MLP neurons of a small language model. Each row is named by its layer, matrix (gate and up: input weights) and neuron, and shows model dimensions 288-383. Each number is 50 + 15 x the weight over its row's rms, rounded and kept within 0 to 99. A neuron's up and down rows have the sign that makes its largest values positive.
After each neuron's rows, "fires on" lists the tokens most often at its 100 highest values on Wikipedia text that the model never trained on. A number after a token or word is its count.

L4.gate1269:49 46 73 35 63 40 61 72 34 47 51 24 65 79 63 69 87 43 45 54 38 99 45 40 63 35 34 72 27 55 56 45 57 57 52 68 71 54 61 49 49 41 59 18 61 44 58 79 45 27 77 47 48 53 23 45 46 31 57 57 54 52 46 47 43 48 52 54 47 54 49 41 36 55 48 84 61 47 76 26 39 44 36 58 47 34 43 44 57 45 40 66 53 52 40 39
L4.up1269:53 61 43 60 44 73 44 27 25 29 49 43 71 41 62 49 41 44 45 62 53 17 50 49 45 46 66 50 30 17 53 43 45 63 66 35 60 57 60 49 67 49 59 33 29 70 37 60 86 32 52 67 45 49 55 52 18 40 50 50 63 66 37 60 55 50 29 75 65 44 22 55 39 42 28 73 40 69 57 58 32 53 34 35 72 41 53 35 51 24 61 47 57 31 56 63
fires on: " ==" 26, " ===" 18, "==" 13

L4.gate129:45 54 38 65 32 55 41 70 52 49 25 73 53 50 58 54 62 99 60 67 27 38 39 46 87 53 40 54 35 61 30 36 51 46 38 51 36 56 54 51 66 45 61 46 58 42 32 65 60 52 57 61 69 67 40 24 72 67 45 45 41 49 60 46 39 49 50 55 55 74 39 64 39 20 75 55 32 47 40 48 53 23 44 20 59 59 57 38 65 65 38 54 60 24 52 33
L4.up129:45 36 39 28 34 62 60 56 27 56 47 66 65 49 38 67 72 49 73 44 47 50 61 42 42 51 11 24 46 29 67 39 37 47 36 54 38 63 41 45 49 67 43 53 71 53 59 79 41 31 52 58 51 44 61 42 29 57 57 40 57 80 57 45 60 58 46 55 40 54 49 22 46 46 33 50 67 35 55 42 73 31 37 49 57 76 49 40 28 39 50 55 44 44 39 25
fires on: "p" 31, "t" 27, "at" 7, "et" 5

L4.gate659:45 51 51 25 62 92 87 27 57 63 60 43 48 78 34 42 27 82 53 48 45 54 71 54 55 44 31 61 38 56 36 21 50 56 22 48 45 46 59 26 47 28 86 42 45 53 50 40 38 29 48 50 53 64 68 49 39 46 31 55 91 43 54 23 51 62 15 43 57 39 44 63 23 34 44 43 69 42 60 68 48 42 44 30 58 41 48 44 78 53 72 32 49 51 31 63
L4.up659:72 57 71 73 31 72 40 47 62 33 51 61 44 70 43 68 42 43 37 48 67 45 31 32 52 70 42 61 53 35 52 02 49 53 35 28 69 67 58 47 37 49 46 69 68 33 40 31 51 57 84 50 60 45 57 56 56 33 43 62 62 39 39 46 85 32 64 42 24 57 51 53 44 58 27 44 21 51 72 74 53 46 48 70 60 32 42 45 63 48 62 49 44 44 78 57
fires on: "b" 18, "ib" 10, "eb" 8, "oph" 6, "-b" 6, "ic" 6

L4.gate827:29 35 69 50 56 41 52 67 21 50 53 52 46 62 55 36 57 41 60 61 55 48 34 66 59 27 40 54 47 39 40 51 49 14 39 70 64 50 53 66 44 46 39 43 54 53 47 39 82 40 35 65 45 82 55 34 26 71 49 33 35 32 49 47 35 56 48 77 73 34 31 45 36 31 45 43 25 42 42 76 21 34 27 65 58 25 67 38 59 52 57 34 63 76 53 35
L4.up827:66 59 56 50 44 39 52 43 68 96 52 63 49 53 27 60 30 58 72 60 83 67 46 37 37 90 80 20 63 34 48 61 35 77 52 57 66 55 54 39 51 62 53 35 63 37 48 40 36 29 57 62 26 44 80 43 54 49 23 79 52 23 76 53 50 62 45 55 36 67 06 47 67 55 44 31 52 48 54 63 59 73 64 44 65 58 70 51 28 64 64 50 81 55 26 29
fires on: " re" 20, " Re" 13, " Dis" 8, " un" 8, " el" 5, " e" 5

L4.gate56:64 44 45 67 54 50 57 58 41 21 41 74 55 55 54 57 48 44 59 23 65 46 44 19 22 51 43 26 61 69 57 39 59 43 50 56 58 53 34 61 52 63 60 78 50 38 41 61 76 23 57 32 57 56 56 51 45 51 47 38 58 32 34 71 44 28 28 51 39 36 52 54 61 42 48 44 48 37 47 46 56 49 61 66 28 40 51 19 47 40 40 53 40 36 60 28
L4.up56:63 51 54 65 37 46 46 63 30 46 70 63 62 59 59 63 63 37 44 43 55 43 37 36 29 63 34 46 30 63 47 45 51 49 56 40 48 36 39 50 47 57 47 44 33 41 45 59 91 52 51 61 58 49 42 56 39 28 65 26 35 19 48 44 42 37 59 77 49 32 46 56 70 73 43 44 76 56 30 49 28 75 43 51 54 43 50 28 18 59 11 64 61 34 19 40
fires on: " and" 50

L4.gate540:44 40 56 62 64 57 66 47 73 50 56 42 57 15 60 57 58 42 60 42 82 53 34 78 47 27 44 49 45 52 67 35 48 32 63 63 58 74 41 43 49 33 57 62 73 78 39 63 62 31 36 36 36 45 43 19 39 61 59 35 46 55 48 28 67 72 51 58 40 48 26 49 14 43 70 80 44 34 49 51 68 17 50 64 56 47 60 46 23 61 49 41 39 75 48 22
L4.up540:47 26 60 49 56 50 60 51 56 63 59 57 38 41 52 59 47 31 52 56 65 56 33 63 57 25 61 64 63 42 50 47 56 30 53 57 20 49 41 45 70 60 39 59 66 58 20 61 54 34 55 63 48 47 51 35 71 58 41 49 13 58 61 37 51 65 52 38 47 43 56 59 49 43 57 74 53 48 61 43 54 07 31 47 54 54 66 75 49 56 62 53 48 66 41 35
fires on: " years" 20, " minutes" 13, " days" 7, " months" 6, " loss" 4, "%" 4

L4.gate400:43 40 35 45 45 36 35 37 53 73 43 60 57 52 75 47 71 49 48 58 67 45 30 70 87 71 76 66 54 40 58 40 41 36 34 37 52 75 45 64 59 56 46 37 71 56 56 52 26 33 53 45 79 58 56 49 87 43 51 59 59 61 62 16 44 64 30 75 15 64 38 65 63 63 28 25 45 36 66 38 66 64 49 64 37 54 62 51 57 53 18 78 62 70 63 42
L4.up400:60 55 35 67 58 63 77 43 31 75 39 53 52 45 42 46 81 32 65 44 66 32 51 62 70 47 64 53 88 50 53 49 35 35 28 25 48 42 49 56 49 58 63 67 64 58 55 49 46 62 38 47 54 46 42 42 55 66 69 47 62 34 39 33 70 55 64 51 33 42 40 49 52 78 67 16 56 66 69 12 68 51 81 16 53 40 65 56 43 47 60 36 43 49 51 54
fires on: " and" 82, "," 4

L4.gate192:43 41 31 55 54 60 43 52 52 61 46 60 23 49 44 30 59 43 71 41 61 33 43 33 61 43 78 23 68 38 59 46 68 55 57 42 80 58 46 40 27 50 60 48 72 33 53 64 66 38 47 64 50 54 68 55 44 49 48 72 48 58 62 51 60 43 38 53 64 62 66 42 47 50 50 49 39 52 47 53 59 42 51 50 44 39 65 34 44 57 52 63 61 67 78 50
L4.up192:52 43 40 46 45 48 13 49 31 54 38 49 21 47 41 42 51 59 42 34 67 60 63 37 31 45 72 57 66 54 50 67 38 69 58 46 57 55 63 28 40 65 73 42 66 68 50 52 65 57 55 48 30 81 61 62 55 47 26 64 58 60 49 55 57 38 44 54 44 53 65 15 59 58 30 54 32 69 61 53 46 68 59 14 51 56 52 42 22 58 59 53 53 42 49 66
fires on: " as" 51, " in" 7, " played" 6, " A" 5, " a" 4